{
  "n_layer": 12,
  "d_mlp": 768,
  "norm": "layernorm",
  "init_std_o": 0.0,
  "lr": 0.00968,
  "lr_head": 0.00709,
  "schedule": "wsd",
  "final_lr_fraction": 0.0,
  "dataset": "wikipedia_en"
}
MLP neurons of a small language model. Each row is named by its layer, matrix (up: input weights) and neuron, and shows model dimensions 0-191. Each number is 128 + 32 x the weight over its row's rms, rounded and kept within 0 to 255. Numbers have three digits each.
After each neuron's rows, "fires after" lists the tokens most often just before its 100 highest values on Wikipedia text that the model never trained on.

L4.up707:113122080104071123106157157115201216097137104161120138100135183111089150126115153143116165164100168144159101127136119143152114093129076083147123114124111156173162143114081148141092192142109118196134122149105064088148160114104184119106090145157133131188137084171123152135078091121122141150184170109110129169152120118112147138090132155101131132129076137164137143151166118119105124107124113169153222096157099108121133105107229050125126069129173125120113107124080083087210139102167092154118124106092120106130053120095167177124095178138156052097136131098125103132150141120175124111
fires after: "2", "0", "1", " In"

L5.up756:080083116192124174109067107141115097165107108096124106104131182138115104121156096165057092198143146107135142149155093138169155163111066187138164131198143136141107103102101090119052131164101123119120098093157146106123163136143191113099076141153193155096099131129121149124152110143116123140128118075137240130159130110124107159090078190138153119073150092096096075143164126169118174153155119145108143133097155116214117157122101186100093144154168112157094134140157136133154117198102150089124136126165136148091096129169109127124108108099088127107122149207054128130103093134127138084
fires after: " ", "w", " long"

L5.up304:155081153140167180108143205180122102100118173131110138056125151122113081065140100141109091118128129126152152150065165107164113128130097122178115112132065122114145131123096187161080163099104135101121133131156064127111137141119050095142119125082135171139147155136134087116073147181135192142133171128135067128167163124118139131108133111182151152114131130066149102193131097124137066168160121184150172148118096148136083064105159156121092093090162133094147137136171102101125128212120170165142142107127189161186102143116121151113063137100148177112104153065177110128163143142184128076
fires after: "\n", "rg"

L2.up274:144169148124158104131110157100163170190134109117136128146126156143099093223120161118105097114165115101117110161067085130114117117136116117131138148074098140080184136128113106104110100125083136093178089067152107107149147088144146159124149173180116075156124112107151160151159154134152163117109038095149121153151100089112105108091085109124203074085121127142123113133136132128117150112131084156123142149180086168130149161140106109135074120183209072141091128105118124141132117198081066163124079206200150128096111135153175157054104132122134217127144091152122139177119125124092156094
fires after: " ", " Ma", " Pa", " Cha"

L8.up693:129111175184138157143084160137155104137165131130179090178172132136142157108124114136110126102159148130123136117082110128129110110157076143129071116175153180114098115141122101118097106191140132114146126084071187157117125098144134103128170151136166157086131101194150156092091117056068130118098117139130142089128152086170149082127145073085092083192152118163068179170123140190070118110090135125099134135120059169132117092178144124128117151161111130125168137205068110119167161123221158136128084095126108123092127082134035118090124146080109175159164101118153140148190107165119123137
fires after: " "

L2.up667:072167156110137153083126178131055118093100099174138145120093122144095166119078169188081116103130142134134129076150113097122111174090118127156159150158125085106101110118150194138102148131123124136115072137130153073151131125108116107193116144092110177100143122093186173152118166121118195130127170131104116172166110114128124174139122111118108141174162158167125089125110167154172093123231072118089119099093098135156111108170151104116122080139111123086161171171099177097118080160107157149096118119054111116078097168079190194123157116082148132176073152189072124104095118132170124112
fires after: " ", " \"", "-", " •", " ("

L9.up175:129125160078127186159171065099142195172140145127116125148121164117132129070123144087124120107169145138128118073145149128105116111138117133047122123135105149150121105170136112138097208210127166171139044150100145147114126195156112130178158151162144158101103132143203146137125116156180188107065149156105150147124202172173100086122114073134058084134114089149057120128127169088171117067157096174122124078118156101119081122145064147095105140111096102153143157127129121159113096118141073103180151135124114191104114060157129169144170151126106133096113137129123124141119104123077148110
fires after: "9", "0", "7", "4", "2", "6"

L9.up45:134126125131138142091148112195104111141179113138109086113140134067123147104114183087148133138124113118112118070152106128200148163079145155126114185134111111154133191152152136155125158125118105150145138085098158091108116164166130159094106073125126117187073100106148154090134108123132110087192094149094127107089148136142094108147144105205118083084117105088195109102108121100171171109200118151120131158130115123121084130128179160231110056176111073150167142162142124151102122126110148074202070126153188093112112052142131112142090111168132154114131144171120081113152073172106161076
fires after: "'", "s", ".", " S", "S", " and"

L9.up749:114132186146122119168149082110119121088067079102147134125191102142091137180146073107117143097150194109121113166126114125232098118123159147112163132168198127118102134141104069077166100119109100101102152124118148092113148149134108156078093165128134085097048096158204119112086163145107201092155194124148157174209118134116143161143103119126121171156164139127168130091142096154109125179121114165067099147069137109127140191157161140125066132144134118150129150138111068146167124100175095135123118099131088157128113117106143098113143042144090115111077133165073120141096127143129170121
fires after: " ", " |", "–", "4"

L8.up14:148083175122180135169106089107156166115110091116139120124172137149075159144104148107119137130155035148101154134198075103138162126129207166121111089082114128099148139168098149093125105134077118149079136107136150187089119147166113175084156142152078084147141215102170142086153165150167089125105094187144143133171118146136090120105153100123158104131141123063178151145119119128077115162150089133128113172158120115096094161151159102119111177160102155172094152112104106153090090163074087114175160097083111103148143152150120113133137135059143088096179101170131136211053138124167117124
fires after: " |", " ", " medal", "w", " No"

L4.up168:113130148156103127133122194148137123115133138176097137082132129100133126125191111106122066082145166087102100132083104134121122147110114138156141124242096137128144165101185160115128181139180132167072114072150145103169133091096157154137133110138033145138124107130093148093158130173091100140114101083084133182121127181182126147092147124098092099147154143157114125196155121110146080152122085172078104143127110176164147115057107118184133085094096060119098114153176092098144139051099154132178156185139128080174126118120095124124098167171156182156137117141185163136149123085120090114
fires after: "1", "8", "9", "7", "C", "inomial"

L4.up488:171112153132114103128083181116175117027146076189100093116146138174105146158137118132103096148104118096095091176098138120113073153183117139115123122185094102117140159162115120082111139157166138141096171159129057133112145165096149131097169127153153114166122138182132088124097115088185121186068134172112085158112178114114178104133143068054113108127077104130160122179122155098163165151154146119185117124155171109133124179120158135105113110132121078139143162151116062131145111098138112145082135119165124114173111096106107105076064153112095123124138171143074177187164204178086106156
fires after: "1", ")"

L9.up96:093106120168131077136133149127167125062113134165152108163150193105060087092105162167126127178121157144120127129105083169168161104126126171151103140141123157165125048156132118075100132078179097108095081128084173122181134113080161087161175098115125126113188132140089135066142130144176126165171121132164130079148135117116152166141103056153112133120119063176138162152144117165131173105182109090077168077178050152127089104106169097133129141188109106201152148157125119167084146123141100134135126115078136141131119117102167165152132107058074121088160184113081124154127101153131141120
fires after: " ", "-"

L5.up159:125125128119133149185124123120161099138133176131126081138089141129114138115054154146100161199106167148049127090235135111131186149157109170127065078103171058104095141063141139116101142133129134112113129137110177147115084117085063135123121120122135110092188160174200136113162144157188135125151179092116137155172099044102135106175113075174109144086130116133104159125106143119114141125166077076126160197126140112147108122109181118152069132146152165093118149118144096155148104127105113163145198132082183116155131139057128128106147122057112142082123165123135143130113162123122157108
fires after: " ", "9", " Ch"

L8.up524:083158115145154121082121154108161105180143134144185142102060174177132138159118104120132136124144120133064095126153110108127062146147125083108178067222159139180130135113137108091141141109095112112133098172095183152131103099205101103095161108129153147197119090165103142136121090167161122112128086148176171082148129134127191117073094174122092095088176185116116067121155157136054114169105137103155144118119085086100150181105125161149114141091129121140131091114095118164100147225109083142122134114140156115127137117105142131129142134174199154137132092106152121092193131098189154081
fires after: " ", "1", "9", "-"

L8.up87:097131155192147146135167095052158168128143133150117117027099130147110206084085160106173125107128178113199112156141109099102093163144139090124073107129123123097152071145060187156102137166064123180121114147125138155129131132082138121119139172099084132165152151140079066103158151114143109137158120143143177130110145111092142140152073098105127095129153140117123135082069113132090093147152096088154109122187095099113105191112137142092120132140185088137143104172202119155057151146111157166115118186156158111117183096112088116077099189140162142117159114198129114143147136090131105139
fires after: " |", "-", "|", "\n", " "

L5.up734:090098126170113149063125116151113184143101143098158116160158090140122092156120113133130104206083128111125146152111118101131151145180103117146143125182150103104190159063133175090094195106159217100191070105114174166156100119145186129121139122099121152097118125140105147125176085071096117114143106109169122152100131071132112129145056116128055127083162101065111155148140064101155133129182188085171137131101156080135107118137190124147099132093166134128159201125125136147153124109120132123082186117183108126117112099132145172134090113107109170185082109111085100195107139163134139121
fires after: " ", ":", ","

L4.up603:126146088089136168127130140147094140095107080125131159140132095195141122140099163208170131128134158055097108120052086103124164103088081116079139142119139150124175150096117108110138171138082171118149087088143140111123198061117084064168140118149116183135158119095147106147201132157134136092169130167154146210142107166057143180111086144147154087104143083075117099150118111187103109161205144138139135120088040131179124156112165105116139098101140103063106107110109134123136103117131120097121131188090135143160162140157143100155108175141142156109162142146140082118108105118181071113
fires after: "\n", "List"

L5.up259:127102143160114157146114146120129111030191063069157142093116152134127070089158130177128175134143142197125101139142094110084131071132083091134167140157150123118148135138123175136148169075091084128093108117133103160191126145097121097132133149136110081154103154107192072132170040065095104147069157128107134074152083148161126080075150125111095127106121103097147137178172115109186162072104147090138162171159131185114139135136133121080132180151134159148181105160161157154085136154130127126142107191128181147193086116106142146108085133107066137138133120166101130094115109125182152124
fires after: ",", "),", "."

L4.up303:141199157137076140142123101102124145123192158196090121106157111074119201115133103118144144116166126182189060148078130090097121169171144113148128143162109162135146157099145087151147165145122099156184142102049162106154135157107106111139146109104116130104163118118101097140135160138123182086166130169119140148165122131119133130184114050158137080081117081033084137120144118114105126169205140093067070140099159117151132167149126130132112126095134166107105084135145086162125147125095102132166134082117138168084079102104145102064112091135117163111158136151114198188100173139123064119
fires after: "1", "2", "3", "6", "0", "4"

L9.up278:124133118094087168110129104142135131150123161159107202128144131069121094170131136194128121143083040138116078072116120106083160113099138074084128159144167117118114095130147081101162182134145114132121079099112044164149096103125134163112159123139123147153140097132086109109151188157162128146053083082088141112095179188075152107171172107120128135096132144086094132172135102156143143117136102158171160121177155149139145206131084071158090119097141131185126140134053096140146088119190171122136125103114204158140159120089137147102103139119106126141098163116145087182120084105121195169
fires after: "9", "0", "8", " "

L4.up212:145076133132087146124161166145093116119170173119114143056140121150142080172119102180095115080173104049098145110075110095103139102128125146107187104132107090149084088126118134124120098140132164135086158160151154095122189134125140110142064071139140134112209167142136169149154182174106163106102170145079087139109096109139091148080189189222124174161137106128150138107077131163144116093111147188164108104149145156171116146088154155148104134112133119131132033151111145088119102091065120124150197135116110120125190077162126133111118095156145174087154115134173127088106135134147103080
fires after: "\n", "-", " Summer"

L5.up581:102053194105092170159117156132089193162127142145146205111130155185124111092137095148101155152131139097108148140106108114089142109117134138128141099171119139125124125136117143168084145092105114094129099103137118141144130141142173093174154144142196153132150119105176104115152127101198107167137132057147103063097111110136089170113118217167090148167174109142087076146172088095125111095131200160147127112091156088100142112107173099134140124151196102110159068141119156125136106106091137152122174160148174130066096106132082179195139133111144136108154102124059148140054122159144115035
fires after: " ", " Density", " Died", " Synonyms", " name", "|"

L8.up248:125143100143090150123124107072130148107131070120119059117099102146110154110128234166124150087187121118122094092116167102190134131077082210072066108108124149050155166203091125138110141135126124152199105097123154173134107129162114095110141136136161104114165162146119160146138081184181103073092086113142074166138162094147105115167124116159127147108124110088114133143122127090177161168160120104175113112084063136134154138126192128112141119087111145162141208148125094166094151138109106149083149172102119149157102147117064148136156103081136098137134109182080150129167129158158167129
fires after: " ", "s", "-", " (", " m"

L9.up328:133077133142100134123135126143162139165041157121107120151118095199092151099176131093092114156130102190136114118103169149142121121188162131087137112190175068147096093136160141099183145205103108094130148108101178091118119135164136134079131020111144151198148089111133141105086092132173138162107137143153128059137108167143104103139119099092078155109153106177164096128132122106120136065108057106091110147151079173159137153102117140160146184116115065184129104095142134140140130158122120096141115144096184103146131081107099119172175161086127162165109078107157091152139110162104157066
fires after: " ", "0", "-"

L9.up616:084132128185166179110135140135164172110140101107167117110053134165197111133074123219072095146072152072118143108034074088076123115123127131145157089152149117136134073136137122097128119180136180099079160157142125155118129159119126089127187130139184149115090123089098116094118176120103131160106126157098090169139152131155110121152136126114118084134163109117126153176119162176125120107061102111158142080122058185101151106142141099111089116133098136179124058130160092163146183134144113179092139107149120176139132118141145068097096154074089136140102187138117173133197157111144129093
fires after: " ", " (", "1"

L4.up741:162178152081157188082161089181087046099110122168049121124167100187130125134183150124122134124138118091133118145082121124164083096106084058119132141108122154118180115119154127158104149123138165119151164130133126093134155134130136109112199091141179201109151165141112114138172107112093181157108147175128149151125037061121106185167122110157162080122128115172082096144075075153095137136135089148157188128149031105095097082127178123152124101094123130072115136158084141135110157138148143117195085120153135120153121100152150108150120164108159127139139151127187093091123084119139143096
fires after: "\n", "F", "-", " Tak"

L4.up4:137164129086078132176050109124156131088131162119085092110068133130109081153143148148101082178178076141125093132155175075070094146149087153141143109117131106143103140120183104104134171132166091133078093120139131130121136084147098129093154088126145111144119103176163071137140210164159128126108104130110148166108172110164117134168141116102131190122099055162089126155150079129139146185100108136185139125100176060097118126087135126099189087179168123099158153110106137138085135072163141171191149165043128131163168134107134137156068084125134156110095172162127160128139166069108147129
fires after: "1", "9", "8"

L8.up125:090149064178195109184135116097166129119196086154180087128101144135128117110143154132157100071129130150173145151111133122130137116116138167085149119180197126139152107103106142138094123132125100125146106150096135093141180061129105104120151167136202101138197044116149142183161111065136112101084110109085144132148057187148092220060123117137112174111121120096184088130120185127119124059137126084111125120101160176127102165095165149081115113162124123120123139081166118120146115140123149125119184109105120137116101105074109078115136137075121147152141167134146147122105122150164206064
fires after: " ", " |", " \"", "-"

L2.up353:168144124177111097102127135097129109173154136168143097097116157160124117096094102171140193164156161123140115090072160066130144186175153144177113094158168117097100118108102132132160069081136097112144083096104181121136146148110141109184148127119139159120108120121075125134081182114197134139129109113120161058107085108132143137140063086159104131091141113161089133118146113100083168099150183091080125152141166130174176156111096198143091195205125118112105146100168123171168124104117077147124143084144170167132109120135138110076155113136072115162173172137108225135109066164122120167
fires after: " "

L5.up567:191142120149117150131071137173181142138082097123151119124140110170180151139166095107160101122116094103081118154104126165081128102109073162091119161108100180161107118139148111129154198129035095144086133151106120168159114141119143098111090123134134145166207122101151093146164167130167117125161121117085131188074121102132080175181087111153137164132161161144092027199100088132146109084115142095111146154050122184107162164094125098144093122146125103132150152111098118150114099177137100082153148192085111136112067167094107120095142154120078118146161126124176070156154127073143127095
fires after: " (", "-", " \"", " un", "d", " for"

L5.up611:184125132134117178091137098156115119123146105179148165064145202124096170094098147170145082145138110135141208120093134157127119166166134117099150162113075096104112057060129148151091118067112152144111121144147159119105136139179111115096184096104151126141158119152148124173137139156105106117104145162100165119140129168148081123132129124121136089196112125121206126116087134150089116173195175215119110111156129091130109170108111115153154074090145096135136180122150084132164129105108181149077115112112168077110086117134101074131059124110144118115194093184125149161047101128068091154
fires after: "-", " Time", "==", "\n", "Source", " •"

L9.up20:196141165091064104089129134122106136136123081080144137158161067088120167100180106168117118087109165131122088122187109184184150126130163106108123113129092066131108152128100098108153135146116147054126164110173173128136159110148118097159199182145134099112131151119155116055111067104138164144163108109114141081122115174144095122158152158157061130101082110129146123077138158131080129057158140141175118153124139138146147159091093122122145086160162068139150142198146074168101127150094156107148152108205071161122162088132115107131075132101123129163168155195061137134133106179157099127
fires after: " ", ",", "-", ".", "'"

L9.up225:159148091058139133147105104104135170121182092083116071112126109127092115150113089086134178173169150148147141147114164164136140054089102131160108103103162158102099128052146115153197161137133189133166079095115135107056092156127129159138170157107132128124099148099139066110143155091176153122132210099054106174122153126157087055118117107114131112138116112124106153079124104129158085088147158126141092078091150136152172148138081156061156134124175198154124137138119096111131159143112139168110123135127179135058091089122157108153171091153152088193153133190154154134125147173163120094
fires after: "0", "6", "3", "7", "5"

L4.up243:135138123210135143124117089171121102179160155169066142112115152133161204082067117139117150100096149176088082124094138175119118138137137165128112094120090124167179128139169147122127167135096180129144149069153125114172118075129112133153149133119058094156200149155123118131149172120099132220114174082111120078119137089113120103134159164057098115107091058159166125162124058119098154098114107162151121114123096074179133141146111152130184161128122113150112119150141071130135148133088123099085100197115150131161173132094104090119081122108155147120157191112185144152128057164096130078
fires after: " No", "-", "Track", "\n"

L9.up43:122095102115149103149126095137158120135155088139218134068115146149061151142144150148130101101129140124083153100065092170127177130113061164112128126196146096190144083168112144160160184117117147119080088126196071148143140089128109158131114110108144219116160142120160110163108098112080053096110133146155152144139110141131103146079140043126133153169161155156118160139096119139109117059167120094173191148139146143124088132074214070133098131125116153171155153098161111132092111148129098085154081100120100137139131095120094140094126149071079124124127175171132131151174165137122174092
fires after: " ", "-", " (", " dis", "s", " over"

L9.up747:157077152128121106109154127122182085096126191087196162119119118125089155160129086095123088120171085139198101143118072060156159170118108139118154126111135143071185109127110145135186155148148133096085051116137141128095121072172116157145093117125082151185121134146170155153182087122108097101101110145120117090143166103159208104086177170129091155151151145095113072156096132073114111205119088107138145141136089107171132144148136187120157076108103082128100133187090141175130103091150157135140115094135138136131130148104084087096062169149143135115097155084193101131076105092140138166
fires after: "9", "1", "0", "|", "\n", "2"

L8.up169:116096107062174145144141069116109168143174144115113109182150120097075119163109176075128114167121121088131150124158174136159120084121059136069137124137139131141155084208114093142147164152065117168081107164113132157130129183133090180148152143193158161117125106092140126128177130171130147124101098157112103205125183159183103067163131082122106116148149073126098075087069108103174139098115122148154122090122129155173115114203092152098123094106165095094116126092150097131127135123139084101199112165115119180131134074097069109172155103118129069170169090167128136150087145145138134158
fires after: "0", "7", "5", "9", "3", "6"

L9.up535:098122052102147193149158175078137175133162187142127111135110164140086155186087170144115140182175092164194107131131137139060108114130104145084097066138072039124159161153096154104152134147113137115095026127127089114088132183073147150150110126106142151136126118167132130100156139132186117158157079140110092145147114146172131145157133081087073144119112119128122168151142112117141150150119130126112093160130115066156113150136117067156165121165169109175095150122102086160202194145090133117129083087064149081120143069184156174108093125125136126130110149141128073140117132139110145105
fires after: "0", "1", "9"

L8.up759:181145114085127204125112113112165145164207094113107139154136142120157168145159132160112123106097108127124115115082147120081073080126063127131127162185112099135126102118169082107160146134098106083121123153113135188099078117110148114123130105149164164140105139164098093135161147154140148099120127148072155180127181121128130168205116133126132124095151153114058118129150133147142100125104112190130152111153159145112174188158158096153059111092140143134056085114129023169182145081050046137198139100146088166142154137126150148123113049124109127113127152113109110165125158129099195122
fires after: ":", "9", " ", "′", "8", "1"

L2.up318:070084130131124170118086146117123140119106116065079130125149119067157108128103137166131133148127130167104101116162178128135082052141097159094133200162154102116102099180127174151168181172106106137108150084083106071077087155087140079096116111158125069145136157145172125153153088162102108098113181087081093113142123110145106113110182142108121066139128131108177133143160131188163099153175122127118135146165136147140105092167225091136196139130159149180059121121148082125101116150073150167138128163053155155164159132144137118165133142185131133075174110151123089143175166120167123145
fires after: " the", " number", " a", " one", " The", " Sever"

L5.up521:141106091145094107121122154138142043133150127113170095072074115167075096134138160129144148125091133202114128095081083134132203172088111154159123217120136058124124075101126141121100175079128095096171077125142211111076128123139054126184124141192104136158185141121156144062152090136174102117121123154124138127139157134090117064124090119184120136108183171118112144090207102124153165129169171125158157122125151104188103145135147109124119137137141092078171127098155121145127137123110094118106125121145149116119087113135111148106193089091153161137146107155058170179136101153119105106
fires after: " ", " B", "F", "w", " K", "3"

L2.up119:115155069112090154091115115171112159083091141122127141077158141158131176140110201219187148132115160067121106137156108123123092141093088123103103154097038109085135154165135158133131164128115145106071128102121194143144184181107122089166204062227121196125167165148153167158138116128153136098155152143094087143181120121103069158130132130136149126125162116121108172103076087123106152085170092122165103090091126130137127129075167122179102072073135119106155140184104126089137146131105098111148135098124119101092121106162133166145095145090166127097114132191124137129125123113125105070
fires after: "\n", "-", " •"

L4.up196:108117120164067170152052110156059105088108085099099117172137111123134190108139156188142139148162106095105110127139057166108104138138160154136153089136112100146127171130120127066099178121143114111136145049083167173093100154135155094099135147111183122126071154198047139128124130106115145080138101097111109169097119156167069065168102119107094163116155132085099100127199152146091179153144188139150161115130139153130147133103092089147149131121146068151211152109135150154128181153095131129095170137142151124131121146072138145172068124092131133153147161142119182167126127146086182082
fires after: " ", " Preced", " Succeed", "s"

L5.up529:140205154125127118109159123068133054124107116177156145053169132180102175111173161118115125129137085099170106129107124170157094123150125083130122114157156134151145079120100168030140126094152181122143101058106129100162130128130145169079083084116144163132081097112150144121122115085105099100111088158144137101166178109112133172079087164138057129119122142166133135204175138138049146124100087120087169126153121124147175141191116189139124099119142140141155067161137133149121150144124136107131148086093146157181115158078129091124194099154133132170131146117111169157106077109141044157
fires after: " ", "2", "f", "9"

L4.up529:115100075159140077113079155162102117114094201171127180101123134145152097065121126095080067146084117148128104087110130171153114167135081142151109128142153155087072102142155147136087139166131094094155190107120131111110126046194111132114081093097138136126166135080124195186122118144095122120101121103090151078116124186171146079159162099110109128141132144096171096203203102186059113104137149109181148124099116139161092124126148107115116142171159076148138146154088119157144136163127178125149115151129105148143172172077108155147146096098131127152137128052148108192154053138107155145
fires after: " ", "T", "\n"

L2.up425:106052104126114140140158140088109107133079136176148131155127159112130111166119180126092138130087117201094127175112145150087112140150115168157130148140099067096126181120161164143146128121131206116092082156133153118043128083131141173159137150139121151166133125185152192111117166124136107118146113130105121107122158139089125089100181103130049138103108101142145064200116199092086130125149073176138183126127087136103136121082152141136168104175088083115102093111101044157104159085142166085201097144085142123159134130056138093094078146121156162178128093120130168152112113130146106082
fires after: "\n", " Succeed", "1", "Track", "ed", "9"

L4.up180:108071083082131116119176152083147118103199103149153106103082170105133039152173121132165093122163133078104140152146155075107129093125135121149145087185175139124127155166115050082100057071131135101093135160140089150124132141132139112128080134130138114147082136173139063116175125141183166082088140065114121127136133144180145129085158132124114154163129139126134128082099176149108164181158090137128091113099134117167124174168182132180097149089059148123121105120174128149093114094188091097155113130128112123166222113153130109134153083183142179121100127099106166120135198081120121109
fires after: "1", "9", "'", "5"

L4.up429:148146164112099146105092154170194169095143048111105127158120210127109144105099098078184162083167141130188105041114127173126084111159138099112105127165179130145163105118157164121135130197147170102107131064089115060103138072107109153127098106133095079149152130101125112133189122165116173124106142108129109128099136133116087200103129115127154136122096142118147105122137127095170129118148101116143164114127123072108113143093177126076143117169191138140103122133226087103111097107161116129100109105090083129130112193133106188126131179122123118129196140116108149132186158070149049127
fires after: " the", "'", " The"

L9.up552:146188143103141156114111148105101116165140182140121155142171221120059115141091125127114116143106126117141091120146089145118130107154077136108135148191138099106145140108142117105138121135133162126090091140158055111105090168100159144119149180121165142128097120157129079170143068130222161089103131090122177120095154125184137140142135154140067130124131124125139078157111179099185130100061084151070124172158137108114104152164106085138040081161149128172151147136107136180131129114149068161168149104109086142160128095065133165163117147083084094075111154112147147205183160081116163086
fires after: "9", "8", " "

L9.up128:108131117151117096097156088064169133125107145075084168106139134129099119123135120124097157107148126134146161092152154141144118060178089105093115138133107143157080123144120151150108141118165091130171159099056092115066146177148147117144151119165114132149065094144063151153091083116185127103166096151084100074148077155126103108152171137097123123123138189133084114173144120093097165030217212113110168118167162151170134143128189162157180197132138144115139146147130117105106212105142116152115147154104103110125081119129103111092163114066118051141191139101146136156143109110117130105
fires after: " ", "0", "2", "1"

L4.up199:104129113162138137126152089096194154110137142222102118153161158170111142170100122173138094142170105092081109156118084074120107141139171101101098148107117092134090129078154182114148114074091108097097135092116167144171122072134155105077186141115143135200193134140182115121069151170144123070138160122176194128101133106153110085137164112156150185137150098147194112146093072130117125105159126117125148165067191148119104147163123157101184170156124079140052142112203119183098118159107161088152120142122120145142128146126115099148148075123165086133091114151133101110058140153123101105
fires after: "\n", "Career", "==", " all"

L2.up653:130142119168143077122122074095150115177119054108112117081185098129108137118124102137115168142194135156152128093126123091107134145165178148172064091139208091101117093092109084082118155123070154160156121135113094131124113150142180123133108150094154118187166163160168115131136107181094173094135108096149125117189122126140114099159088110097127148097175125120122114095161125159102143110127087121069095177110113125109129175152087180186116119154140106156057155116107143127147091179152176139042151156185122096103063117185162117076153069108109184116124148151087144130111131202143178150
fires after: " ", "=="

L9.up268:144093083117098110102104091121117131116130076108042126127147168101133147169064125116144140188168084119135124145135164115113124045096109140123198131135102172093141096139149102071130060177139134120144156140106202174124121173119144132144149136117164157165093150086118127167055228168072125094136123092111142150174178157131126125185141131186119175175162123113131152169108078079138094088114134116123090104125157075125151207127144117137165082111090107115074122140159146108118164093163089114195091132091128082172104120158152109130127109091152133096059165104165113128129112123117153142
fires after: "°", "′", " ", "9", ".", " ("

L9.up223:193083098167145053214136153131186158194097140104126130083144088114089110096117139141125116120107087128114138162094131153119166143139099168130144128196137155157134127159189118166102095102127183136143089177128089157112161146111112122139131159094108150095144141150174137127121101033134132128119073157147073096111166086102135105154180132098080148166144174115105166157155131096074138137154120065129112133087198156155122190121161159104152136148117095142139138102130109131101126114113137156099120103096122169094088141137091028114160084082063156150145178065132168155159181130098115093
fires after: " ", "1", " to", "s"

L4.up765:173110117094108144116149120137164102128075141111132133122146117195110108113162094168134162161105138064102158159173098091128118130096114163124153159169145108218175100076170149098135120136161125150095102116174115088126146120146137179107081105185149123038153144151107150113181157138110127120099179158132169141140156078111109092102163128153129096136149105099106137086104176113139181156103127119129112119163149071104220054076145144096142093143120169111175082086164112094053082159101131185117115129188089188072124118136109138103118090206128147135126100118134168097104177118113101085
fires after: "1", "2", "4"

L8.up310:086108179161132160183139147130077120081124111110087138130120100115140099129099127109079172091115156116144082139128170102132136092166054073143105140079137134114122139112118157167117094159080105175129117127152129151125120084112156139149120192119087114168186191164100147090108119085131143105092131110138165139182159143231104127093137115164147155135114098095147088151111135068188128117122153102161116235109137187174075163106144139087132122104144155113175136108121041193123108157080070122081123159139201120162059131140128119119121119083103134151125131148079120167124125071161124107
fires after: " |", " ", ".", " (", " \"", ","

L4.up306:150091146133058131144129104140097085145147094162162117150147125117122132126158102159129106179106125076106132136119083127094101147171122135111105104153173149134059090146199143100183146090218079085098106074109116099180189139140168091126129148127112104200139164120130133146168133159090193140102096077112103141103105126120111118128126104116074195161096087135152147080140146114180120143051121130111083092171110162136147102147146128167170050103139079179146125107207051131134097138160102141173100131144098150192097096141092152090144083145142137131121131156150172161116159148085102090
fires after: "1", "8", "9"

L4.up218:169130108179193110117149147120113168101128100145158154112070159094171106097091111088150165136184169122085113118158161061097104095148109118142165152143123166163176094124140085095091119135168087150167115108108076115143105106152148093162065150113140116114132160142133099077154103084143123145038140121128106142179116121175096133157121128171125106178156088130175133124159139189128147066106142073122131089149155155158077094115097073059165165192106151127140143137089155183108113152097131171091152087126124057181102084137141078175162178113115164133180102091166087137123117065135142132
fires after: ",", ".", "0", " Tho"